MLP neurons of a small language model. Each row is named by its layer, matrix (up: input weights) and neuron, and shows model dimensions 234-297. Each number is 200 + 20 x the weight over its row's rms, rounded and kept within 0 to 999.
A block is one neuron, or neurons of one layer that tend to fire together. After each block is what it responds to, as a language model described it from the Wikipedia text at the highest values.

L2.up47,180,195,179,222,226,194,189,205,172,215,207,177,174,175,190,221,219,192,186,218,184,193,199,174,201,180,213,197,233,190,175,208,201,152,205,207,205,187,170,204,202,194,176,216,206,180,198,193,222,202,204,162,241,180,200,208,208,237,212,207,242,185,214,238
Description: Causal and discourse connectives

L2.up86,170,197,211,174,200,210,232,193,221,199,193,177,229,169,209,200,189,209,179,212,189,208,178,225,181,198,175,214,206,211,180,204,193,185,216,185,164,174,158,219,203,207,208,190,196,183,198,239,201,207,202,161,199,189,180,196,185,223,207,217,205,194,221,176
Description: Past-tense / participle verbs

L6.up46,171,197,219,194,187,218,208,232,226,237,200,171,215,208,170,192,222,187,192,196,210,178,211,203,202,182,201,188,219,214,192,199,186,179,184,207,199,206,152,223,200,203,183,210,193,197,246,206,197,217,201,167,202,190,189,216,189,227,231,195,221,221,180,205
L6.up212,255,217,206,203,195,189,191,211,212,198,229,220,197,207,202,221,235,194,188,185,185,190,173,226,192,184,178,207,176,185,186,235,190,228,194,195,183,187,175,191,192,210,187,227,182,188,194,229,193,184,223,197,182,181,234,198,171,250,235,256,193,173,198,220
L6.up235,180,248,224,172,169,216,182,205,215,221,203,186,201,195,174,202,192,235,153,193,229,212,174,193,174,220,197,184,199,175,208,214,203,199,195,193,190,187,216,193,193,191,210,253,185,192,216,187,217,210,230,194,178,219,209,156,202,201,180,197,189,197,175,197
L6.up237,187,216,209,222,181,174,211,205,194,240,218,197,220,193,179,217,202,197,210,176,155,192,198,207,186,183,190,167,225,199,164,197,194,218,198,212,163,214,203,201,203,187,172,238,199,204,195,162,188,185,191,182,180,199,238,180,181,239,175,182,216,227,196,237
L6.up574,223,233,209,252,210,199,188,190,193,215,195,200,217,211,167,188,205,189,215,211,204,219,202,218,177,184,201,215,229,188,154,208,212,254,233,196,187,179,226,216,190,159,227,194,212,200,163,181,207,176,204,244,183,214,203,210,206,220,222,230,209,220,154,219
L6.up830,205,198,175,222,204,224,163,185,225,196,194,149,182,181,166,184,216,207,208,190,208,222,234,180,214,201,182,203,196,225,179,231,211,225,179,202,201,222,174,247,205,177,240,228,178,205,189,194,194,181,223,229,202,216,190,190,218,212,219,219,229,231,209,234
L6.up920,223,223,205,150,207,183,204,191,181,219,212,175,201,187,218,214,194,213,210,189,190,180,174,191,203,232,193,214,186,222,221,227,194,194,239,154,211,238,192,205,173,171,180,238,182,202,181,195,210,227,206,198,218,192,175,217,206,212,208,221,205,215,159,220
L6.up998,180,204,157,211,212,193,178,218,196,168,200,162,192,198,207,205,204,198,207,182,190,196,168,141,179,231,228,195,202,215,206,224,183,206,213,195,187,214,169,203,200,200,172,214,172,212,168,155,213,200,204,196,201,190,209,184,202,202,212,219,176,184,207,209
L6.up1270,220,255,171,188,190,170,209,166,215,231,240,202,195,215,138,226,203,191,196,187,218,221,195,213,201,227,189,204,185,220,162,210,200,169,188,192,185,226,211,187,172,224,223,225,249,192,171,184,195,200,191,207,212,172,201,184,199,196,206,212,245,242,147,213
L6.up1271,246,185,174,220,219,173,202,195,219,213,195,211,195,220,208,195,163,204,188,191,205,242,192,239,175,211,215,183,188,208,218,194,212,219,204,169,210,206,184,220,193,172,211,205,150,202,166,204,191,213,174,223,203,204,213,202,186,188,209,248,153,210,209,242
L6.up1303,197,205,186,214,191,164,168,191,205,196,212,193,203,190,220,200,218,235,163,202,201,165,242,224,193,224,180,217,192,182,202,155,176,178,166,192,246,220,177,216,174,230,197,186,203,236,200,162,186,172,194,154,199,200,220,171,203,174,208,219,196,192,192,206
L6.up1485,210,239,186,201,192,181,179,203,189,189,227,191,214,197,190,222,235,210,181,169,188,199,203,203,211,187,196,189,198,158,195,191,200,201,190,173,176,193,199,177,215,191,184,201,195,227,193,177,174,200,191,185,185,182,215,182,157,228,191,193,182,170,198,232
L6.up1489,214,226,193,194,194,199,190,196,241,235,182,227,184,188,225,199,195,212,210,220,192,209,211,202,181,176,206,193,186,178,207,192,244,201,175,217,200,206,195,226,180,177,220,190,206,203,191,179,198,195,160,247,148,192,196,194,198,179,225,235,198,201,214,240
L6.up1758,216,189,238,184,200,190,223,198,174,202,245,227,179,175,194,226,226,191,170,191,195,182,200,222,213,200,188,222,224,198,188,152,214,197,171,204,217,195,230,197,188,162,245,202,209,194,195,204,167,214,211,197,200,172,214,177,193,200,188,210,188,189,220,191
L6.up1991,246,231,224,193,218,229,198,210,217,215,219,173,220,205,166,217,200,199,129,187,243,230,224,177,217,217,202,195,191,180,220,196,179,194,208,200,184,203,217,205,198,217,213,183,191,220,180,169,205,175,211,239,189,157,180,195,206,245,175,193,229,227,170,210
L6.up1997,219,191,208,205,197,199,221,169,181,196,232,179,228,183,189,195,244,162,199,208,183,217,211,187,222,229,152,166,202,177,180,162,222,229,210,220,215,205,221,211,193,218,224,188,170,218,191,184,193,231,196,214,218,203,167,218,220,208,222,202,193,229,188,206
Description: Sports career statistics

L12.up205,209,182,203,154,204,195,203,189,188,242,203,166,191,212,160,240,163,194,196,220,206,212,208,209,201,205,175,183,218,196,203,195,207,210,170,221,211,210,202,220,195,188,189,207,199,188,167,190,226,174,196,186,193,201,198,197,215,193,215,221,209,230,210,203
L12.up281,235,244,219,211,219,218,196,216,227,174,234,212,162,193,210,208,212,191,203,200,197,154,192,194,194,223,181,224,188,172,193,179,159,214,193,200,201,219,198,209,189,229,234,205,134,170,177,184,195,192,195,188,218,216,224,213,212,217,189,183,199,195,191,212
L12.up463,171,207,202,157,186,176,204,214,182,190,190,194,198,175,212,198,184,192,209,170,244,218,165,168,201,196,157,191,195,191,193,187,184,174,192,217,198,217,204,208,190,175,205,205,170,177,223,180,188,207,216,219,196,233,201,170,206,182,228,192,196,196,175,234
L12.up1082,190,182,235,206,221,194,201,219,186,226,182,202,189,193,202,221,217,194,165,211,194,213,196,193,187,198,206,198,207,158,207,197,189,188,168,226,225,236,214,215,233,168,226,234,200,200,204,195,197,147,204,217,192,183,227,203,205,166,176,228,203,197,216,220
Description: Sports score separators

L6.up372,167,220,222,214,186,206,169,202,210,204,213,199,195,182,167,208,198,202,196,193,217,187,198,198,183,207,212,195,236,196,202,205,181,201,224,212,183,204,181,198,181,168,213,252,171,222,251,200,174,170,189,202,243,199,177,231,169,177,219,218,157,194,206,251
L6.up379,181,187,177,180,199,196,198,202,211,175,246,229,167,168,187,213,201,180,183,177,176,192,204,210,205,209,173,247,214,212,230,181,197,231,218,199,207,182,198,202,197,201,206,202,184,209,195,194,166,217,200,219,221,195,187,219,172,159,201,188,213,226,219,208
L6.up449,199,216,165,190,193,190,196,206,228,212,218,202,199,222,203,179,185,214,180,200,174,223,201,190,203,231,231,155,164,165,243,208,199,187,199,195,180,175,244,205,197,202,209,232,212,154,225,235,189,195,186,188,230,191,196,226,203,212,211,168,207,182,202,195
L6.up471,207,196,181,209,200,252,197,193,187,216,224,201,209,210,181,196,176,186,206,193,199,210,203,185,169,206,179,196,213,208,177,173,160,191,191,179,227,199,193,207,182,190,225,238,201,196,183,181,202,172,196,164,231,232,224,212,192,206,196,218,246,195,211,229
L6.up515,188,186,183,179,158,197,237,214,203,224,175,177,204,166,217,248,177,212,165,209,199,201,220,216,220,197,188,227,153,262,196,203,170,217,238,168,230,179,243,170,192,171,219,222,159,208,185,208,220,190,175,180,213,192,215,199,204,177,220,210,171,174,236,201
L6.up568,202,198,214,182,231,194,195,185,203,213,209,210,204,180,192,179,222,228,214,195,221,189,186,219,198,165,210,193,168,218,184,195,225,190,218,173,186,188,191,207,217,181,194,203,187,150,214,218,199,189,181,211,205,228,177,209,163,178,189,210,209,212,173,203
L6.up670,170,211,188,202,227,194,208,195,191,194,232,198,192,205,168,202,176,185,185,206,205,191,181,197,201,191,215,205,193,216,203,197,203,225,230,185,218,185,202,216,225,179,229,250,189,197,211,169,224,227,182,166,184,169,191,190,218,189,216,215,219,201,183,207
L6.up980,184,219,209,173,168,187,227,207,238,206,198,217,213,190,185,208,216,200,207,199,166,213,199,206,198,203,178,184,190,212,203,220,210,194,223,225,219,167,211,164,192,194,182,201,208,199,187,213,210,210,160,219,199,237,187,208,208,195,194,202,197,193,191,191
L6.up992,211,186,211,176,215,204,217,221,172,202,216,209,186,189,208,200,191,207,159,208,183,167,204,171,154,197,186,238,201,198,244,166,209,217,157,210,208,200,207,183,191,206,194,209,167,214,162,189,192,198,206,234,193,190,203,214,189,195,209,201,226,188,196,164
L6.up1188,154,213,151,205,180,195,217,167,183,217,214,201,171,188,206,167,175,224,205,209,198,204,188,224,221,195,193,232,199,227,193,188,161,183,156,219,192,172,198,208,170,204,222,193,223,199,179,221,214,184,177,159,227,212,239,162,195,237,171,209,202,203,185,211
L6.up1234,181,188,175,218,225,184,218,191,199,188,267,218,177,192,196,222,201,200,168,196,192,218,193,199,208,218,189,196,178,189,204,193,216,238,210,193,198,204,209,178,202,205,177,208,216,192,213,200,209,172,214,183,188,194,212,214,197,199,204,174,225,162,188,153
L6.up1241,200,238,184,172,194,199,215,162,196,206,179,221,187,179,189,200,210,191,211,185,198,201,206,195,191,183,202,192,219,174,205,220,185,219,188,176,215,185,176,207,198,166,195,217,206,175,186,184,185,168,243,190,183,217,196,216,191,191,199,201,178,186,212,197
L6.up1386,201,193,175,177,188,218,197,223,212,196,227,156,198,192,206,210,195,204,195,231,225,176,208,198,205,167,202,179,219,204,203,185,189,202,163,199,238,241,198,183,190,186,180,205,198,210,197,206,210,217,179,190,228,184,203,186,218,175,184,179,199,181,189,195
L6.up1675,188,221,177,200,212,167,213,175,179,216,202,202,209,190,185,173,185,248,196,188,205,187,151,213,208,190,191,217,211,212,182,232,194,200,182,184,190,196,191,198,246,175,235,200,176,181,213,223,179,206,158,197,202,172,208,194,212,242,205,215,196,209,203,176
L6.up1807,185,168,177,175,190,200,219,206,200,211,217,229,227,200,196,203,225,242,173,233,199,173,222,202,172,205,190,217,172,197,190,178,173,227,209,169,208,226,188,201,192,162,186,231,194,240,221,187,199,208,169,223,226,184,222,189,231,203,212,249,194,211,190,212
L6.up1918,225,207,193,246,194,192,197,198,211,189,209,197,200,203,197,190,217,231,186,170,212,214,187,158,185,214,212,217,230,207,183,192,182,183,189,172,187,178,240,224,212,203,221,229,185,249,185,217,177,182,229,188,192,207,193,191,189,214,200,194,205,185,184,193
Description: Wikipedia boilerplate and structure

L12.up792,220,183,175,199,190,210,205,163,222,183,203,196,225,181,160,191,182,166,201,189,199,238,198,206,209,220,217,221,204,203,200,225,213,194,203,206,187,196,166,242,195,174,185,185,206,206,240,167,183,199,203,185,169,188,182,202,183,214,196,209,176,204,206,216
L12.up1157,177,205,236,174,203,179,242,200,192,168,199,190,180,189,224,186,216,199,210,193,205,227,225,184,198,183,192,186,181,213,247,145,201,212,217,181,224,219,210,219,195,196,206,204,231,225,192,170,206,172,199,193,197,207,198,182,175,208,170,243,193,163,173,213
L12.up1710,260,201,223,224,212,187,214,200,226,183,182,214,246,214,177,231,227,184,185,234,178,203,198,162,212,223,233,208,233,234,232,209,230,229,179,173,184,207,179,207,247,208,166,213,200,229,207,207,157,205,192,217,194,210,183,195,198,188,216,200,219,187,207,234
L12.up1727,233,198,200,210,201,211,215,179,217,183,198,227,216,235,226,203,218,214,179,187,181,219,245,173,185,203,200,163,216,217,188,196,199,227,218,199,158,207,173,212,217,204,194,209,216,215,255,192,187,180,221,188,195,186,191,212,202,169,210,192,198,177,203,218
Description: Complement-introducing predicates

L6.up52,176,202,204,199,207,201,225,229,211,183,194,197,202,228,202,205,187,168,219,212,241,187,204,190,214,193,204,199,228,213,208,194,232,212,214,200,191,223,231,201,190,205,226,203,180,192,171,185,193,189,223,235,180,176,202,168,197,190,187,191,188,188,189,178
L6.up151,167,189,201,163,180,197,196,192,215,166,209,188,239,221,181,190,204,190,162,222,196,201,204,208,196,191,207,190,197,197,216,244,185,191,182,234,181,201,235,225,173,189,217,208,219,246,186,218,237,154,182,218,198,183,224,217,199,218,183,208,217,212,178,180
L6.up691,199,201,211,173,236,196,213,220,201,191,180,161,229,205,196,202,197,212,226,183,214,202,174,203,232,220,222,226,224,194,192,215,218,197,203,190,158,173,221,203,186,199,203,192,212,218,172,188,202,180,216,188,178,172,174,227,212,212,237,193,189,211,188,177
L6.up714,238,191,233,206,187,177,200,180,194,172,226,203,199,208,188,189,206,183,156,191,173,171,187,192,232,231,213,206,198,209,188,232,219,198,167,198,210,176,187,213,216,216,226,180,181,187,196,225,191,201,162,192,234,218,198,190,195,173,196,191,203,189,201,163
L6.up850,213,183,198,197,205,188,218,211,246,198,207,213,229,206,201,214,198,232,263,161,200,205,177,193,231,179,198,188,215,202,207,204,233,167,219,213,207,219,190,213,170,203,227,231,204,182,194,217,199,197,228,199,192,237,212,191,188,181,215,182,183,225,188,197
L6.up1077,195,194,160,173,187,195,164,219,210,218,196,173,227,207,215,210,214,201,243,216,197,168,190,164,192,172,238,185,181,212,184,214,215,176,197,207,178,192,200,212,175,176,226,202,196,200,154,201,188,227,179,212,174,187,197,163,177,212,183,158,186,197,184,177
L6.up1093,172,172,208,182,191,199,211,181,192,200,208,194,242,198,227,198,214,195,218,223,164,231,205,191,223,210,198,181,201,210,188,195,170,185,235,222,175,180,192,227,225,188,206,184,197,191,195,252,207,192,223,166,221,210,216,202,202,191,197,170,199,219,185,209
L6.up1111,221,165,173,198,194,181,167,205,218,195,189,216,191,222,211,218,236,201,206,178,220,196,195,189,213,169,210,208,213,217,224,189,194,176,202,220,228,184,209,191,212,198,211,225,207,188,177,208,198,208,216,167,186,199,214,221,211,187,180,240,187,208,180,193
L6.up1138,163,199,189,220,181,204,239,175,196,222,218,245,214,182,211,179,183,206,213,238,255,216,216,171,204,202,214,210,213,203,209,190,207,150,205,183,200,212,197,198,202,178,222,202,200,177,183,165,200,221,180,200,237,200,211,171,166,234,203,216,194,212,175,189
L6.up1159,217,159,187,163,207,220,214,250,198,216,217,180,221,181,186,177,192,200,191,201,206,173,180,210,180,187,189,233,251,187,169,222,242,216,208,189,195,187,175,215,180,237,201,212,180,222,174,193,170,193,210,221,190,167,164,195,169,209,167,186,244,202,196,206
L6.up1475,179,161,225,191,214,218,187,206,201,205,192,181,238,195,220,193,193,206,240,192,212,201,207,210,205,207,207,197,206,198,206,204,213,181,206,201,171,243,207,198,191,185,207,209,212,233,181,250,202,195,208,212,202,231,201,160,205,180,186,197,194,243,210,153
L6.up1647,205,191,188,161,232,211,191,189,210,189,227,214,185,229,178,194,202,202,174,212,208,201,193,205,194,142,204,195,196,187,169,190,203,213,173,222,226,187,207,184,193,186,181,197,188,184,199,216,154,205,219,194,175,177,192,213,153,218,217,174,214,168,221,185
L6.up1858,209,195,195,197,241,190,202,181,198,191,207,208,214,220,205,182,212,236,165,200,202,172,184,174,217,177,218,233,215,186,204,215,185,219,174,221,188,196,210,207,194,168,216,182,173,203,218,200,178,236,200,225,192,182,196,197,154,209,172,208,201,167,171,202
L6.up1951,227,210,184,190,187,227,215,210,159,203,234,194,172,215,177,208,190,204,203,207,193,213,220,206,196,176,236,215,227,215,224,175,231,169,194,216,212,189,170,208,219,186,219,205,175,205,164,203,206,213,194,189,189,221,221,186,212,199,187,198,193,197,166,228
L6.up1962,174,205,194,232,187,213,203,183,194,239,220,218,193,179,201,212,188,228,229,205,201,215,204,183,202,146,171,214,181,184,199,210,216,140,212,206,177,228,211,199,228,163,218,208,214,217,200,228,180,196,223,171,203,181,183,210,186,224,216,177,222,198,152,207
L6.up2026,194,232,192,195,192,185,162,194,196,192,233,182,226,150,212,192,221,174,209,193,174,256,190,212,181,169,200,228,217,182,210,209,221,217,190,219,194,194,187,208,186,200,198,197,201,178,164,164,193,194,201,205,195,187,188,214,181,210,207,217,227,209,151,183
Description: Main verb endings

L6.up51,184,198,192,203,229,202,163,184,144,199,188,209,213,197,204,206,199,235,188,208,203,222,239,184,169,210,186,186,232,190,211,181,226,177,194,191,208,194,193,167,171,216,215,187,192,200,170,236,184,245,207,188,182,163,165,261,166,176,198,195,211,233,185,198
L6.up55,184,176,222,207,180,183,186,209,179,216,217,233,170,161,178,175,168,199,172,188,183,222,219,222,209,198,215,211,217,213,208,218,182,185,160,222,177,221,186,195,173,219,177,184,206,195,206,202,174,189,229,168,220,198,165,198,205,227,168,198,202,196,140,206
L6.up148,190,184,227,200,202,204,200,199,234,207,224,171,215,213,189,180,214,210,216,185,183,189,191,143,229,165,194,213,222,200,213,183,192,192,223,214,187,207,196,229,224,159,208,193,175,212,170,175,183,156,190,221,214,190,217,192,218,199,206,202,204,205,212,233
L6.up190,216,178,206,217,199,185,196,195,181,179,203,219,196,173,199,203,195,193,214,217,190,208,216,197,204,207,213,218,196,193,186,187,204,200,220,168,204,210,198,195,172,247,210,137,187,196,208,184,188,200,221,233,202,211,206,217,180,205,177,179,185,199,212,203
L6.up527,216,177,239,205,215,203,195,210,172,188,162,192,222,244,226,225,196,181,193,208,166,218,163,238,184,226,192,191,197,196,195,198,229,194,209,187,188,225,186,216,221,182,174,206,196,172,199,230,195,204,187,171,172,206,214,186,221,226,185,220,168,169,205,221
L6.up612,209,172,194,192,212,194,221,206,218,186,222,192,216,182,183,248,192,206,213,215,201,212,195,202,208,204,195,216,206,218,215,221,199,199,194,195,229,194,182,176,199,163,207,196,216,232,209,217,187,234,182,206,172,191,222,169,225,205,164,211,176,220,209,202
L6.up758,168,165,207,190,167,194,228,205,175,213,195,182,213,164,199,158,175,214,202,201,215,190,193,200,185,223,200,230,205,222,196,169,202,187,184,168,215,189,200,195,226,205,222,183,174,191,183,240,186,200,179,230,173,176,191,246,202,224,219,190,213,232,197,211
L6.up853,179,165,182,217,202,204,201,226,208,200,192,180,189,184,203,200,220,153,210,188,179,197,175,189,206,179,223,172,222,175,183,231,205,161,205,198,202,203,221,225,196,218,183,209,169,195,205,211,156,196,178,239,224,189,200,213,193,164,158,200,194,220,214,184
L6.up889,225,148,205,225,203,180,220,200,200,186,227,213,205,199,200,194,242,156,198,180,201,192,187,179,187,212,208,202,185,217,189,203,158,192,200,208,204,166,189,183,178,193,201,214,225,194,205,222,213,185,191,182,174,163,239,186,217,218,184,202,188,169,192,230
L6.up1144,215,197,201,207,194,182,206,221,177,192,210,201,187,184,165,216,200,219,198,183,201,191,214,218,219,202,214,212,219,218,203,176,190,173,219,225,175,193,189,192,225,198,184,192,193,200,156,246,230,219,191,219,203,166,232,202,180,205,190,237,189,218,180,219
L6.up1373,215,193,211,151,213,209,193,212,181,195,217,205,234,199,163,156,227,216,179,189,195,187,210,240,208,213,211,226,238,208,180,185,220,197,211,221,221,162,198,186,202,184,182,227,192,164,231,175,195,211,207,212,190,196,178,210,224,191,226,193,253,198,186,216
L6.up1596,181,222,224,201,198,164,166,207,212,168,190,198,221,206,208,247,186,242,210,216,212,199,211,165,189,163,221,246,224,199,225,161,251,190,215,211,219,189,226,213,262,221,210,198,214,189,216,229,151,195,191,170,211,192,207,169,228,200,194,208,248,196,170,202
L6.up1777,210,217,216,194,191,216,200,245,190,208,237,202,228,199,170,214,158,160,164,182,200,173,202,203,191,196,205,221,206,221,227,198,221,180,197,202,228,183,249,217,182,207,176,199,213,197,186,187,214,196,187,174,177,219,201,209,189,215,204,192,189,224,204,176
L6.up1820,211,176,193,180,198,201,176,239,201,227,197,210,227,216,176,217,184,212,171,176,193,187,240,199,181,200,194,192,223,206,228,235,257,208,165,234,199,195,207,185,211,239,200,198,202,202,229,214,234,212,210,213,193,172,229,184,217,192,191,225,220,225,215,176
L6.up1949,228,195,214,208,182,178,195,196,227,174,218,212,222,212,200,202,204,232,228,185,201,208,176,206,186,223,198,210,204,230,230,228,232,172,230,183,259,232,176,212,222,201,196,207,227,217,173,185,192,194,227,179,210,229,232,194,193,188,210,188,215,181,191,157
L6.up2004,198,158,180,203,180,193,192,213,202,212,219,181,224,187,197,165,226,209,211,192,215,167,229,200,175,235,215,192,216,210,235,232,222,182,185,182,195,218,213,166,176,216,221,204,188,204,198,202,214,220,200,171,196,177,223,199,203,179,233,219,194,208,195,197
Description: Sentence-opening discourse connectives

L2.up182,231,210,176,175,180,202,213,202,197,225,199,192,238,219,195,213,192,207,203,177,191,225,181,200,222,202,196,176,211,248,178,183,189,192,204,205,222,223,214,175,195,232,210,212,197,196,190,197,210,196,234,218,202,196,193,188,214,186,236,238,212,241,197,260
Description: Structural separator tokens

L2.up489,186,166,184,227,181,183,166,166,200,239,258,217,183,213,182,241,193,177,198,221,183,211,179,210,185,199,204,210,204,210,198,179,168,195,227,170,222,234,196,232,227,200,200,199,183,198,210,189,205,169,210,178,182,213,197,189,187,223,239,219,193,239,224,192
Description: Nationality adjectives, "trans-" prefix

L12.up752,204,182,197,173,195,213,217,199,184,191,206,222,201,178,204,188,217,202,206,203,211,219,189,178,200,203,192,259,190,202,218,184,203,183,215,220,197,212,222,222,230,193,179,211,208,222,174,193,197,203,191,232,173,198,228,203,203,206,196,174,191,221,192,213
L12.up972,241,177,217,235,229,197,194,226,214,211,228,249,203,178,238,182,206,168,192,188,222,215,170,186,199,186,203,226,213,200,223,201,172,190,201,233,171,147,224,217,191,213,190,208,191,173,207,172,195,221,198,198,196,182,217,186,198,202,167,212,206,227,194,222
L12.up1065,231,183,192,184,211,180,207,215,181,211,199,200,225,180,220,214,199,174,194,192,205,205,205,183,221,193,199,248,185,185,205,202,218,180,200,204,182,196,203,182,174,174,227,210,207,210,209,193,190,188,183,224,193,195,212,240,201,164,169,162,246,178,171,207
L12.up1226,227,241,191,211,193,218,216,208,221,178,196,195,202,196,193,232,207,152,198,189,206,209,214,219,221,191,197,217,223,199,207,191,214,170,208,197,216,200,214,206,213,213,144,221,193,217,184,221,198,187,201,211,177,194,191,201,189,211,190,157,201,170,198,173
Description: Clause boundary connectives

L12.up366,206,201,189,184,217,176,204,237,191,213,165,199,218,198,216,213,192,196,178,221,160,179,161,233,238,182,182,197,182,198,157,167,185,201,192,181,214,195,200,215,214,194,214,165,177,187,208,215,188,198,221,245,184,193,234,204,213,228,212,209,186,189,169,170
L12.up474,212,219,193,176,184,202,207,201,237,207,193,194,212,179,175,229,206,234,156,191,212,182,207,191,203,196,231,186,163,167,209,161,188,186,201,185,184,207,208,195,213,204,211,195,210,208,228,180,192,197,183,182,224,212,235,189,183,214,180,156,185,190,207,204
L12.up1272,154,195,188,177,187,186,212,230,208,189,207,211,212,184,216,210,176,218,171,208,203,196,215,189,209,183,208,179,246,200,166,196,231,181,179,197,195,202,198,190,219,222,207,222,184,208,205,185,159,210,199,188,217,168,199,215,209,226,194,178,219,158,221,190
L12.up1605,199,218,164,211,210,191,179,211,201,183,179,209,178,182,162,210,207,225,165,228,240,168,189,222,234,178,206,227,222,204,184,216,181,164,212,191,163,190,201,208,207,208,206,215,203,206,204,206,235,211,190,195,203,184,182,172,217,242,222,204,209,198,188,197
Description: Table row numbers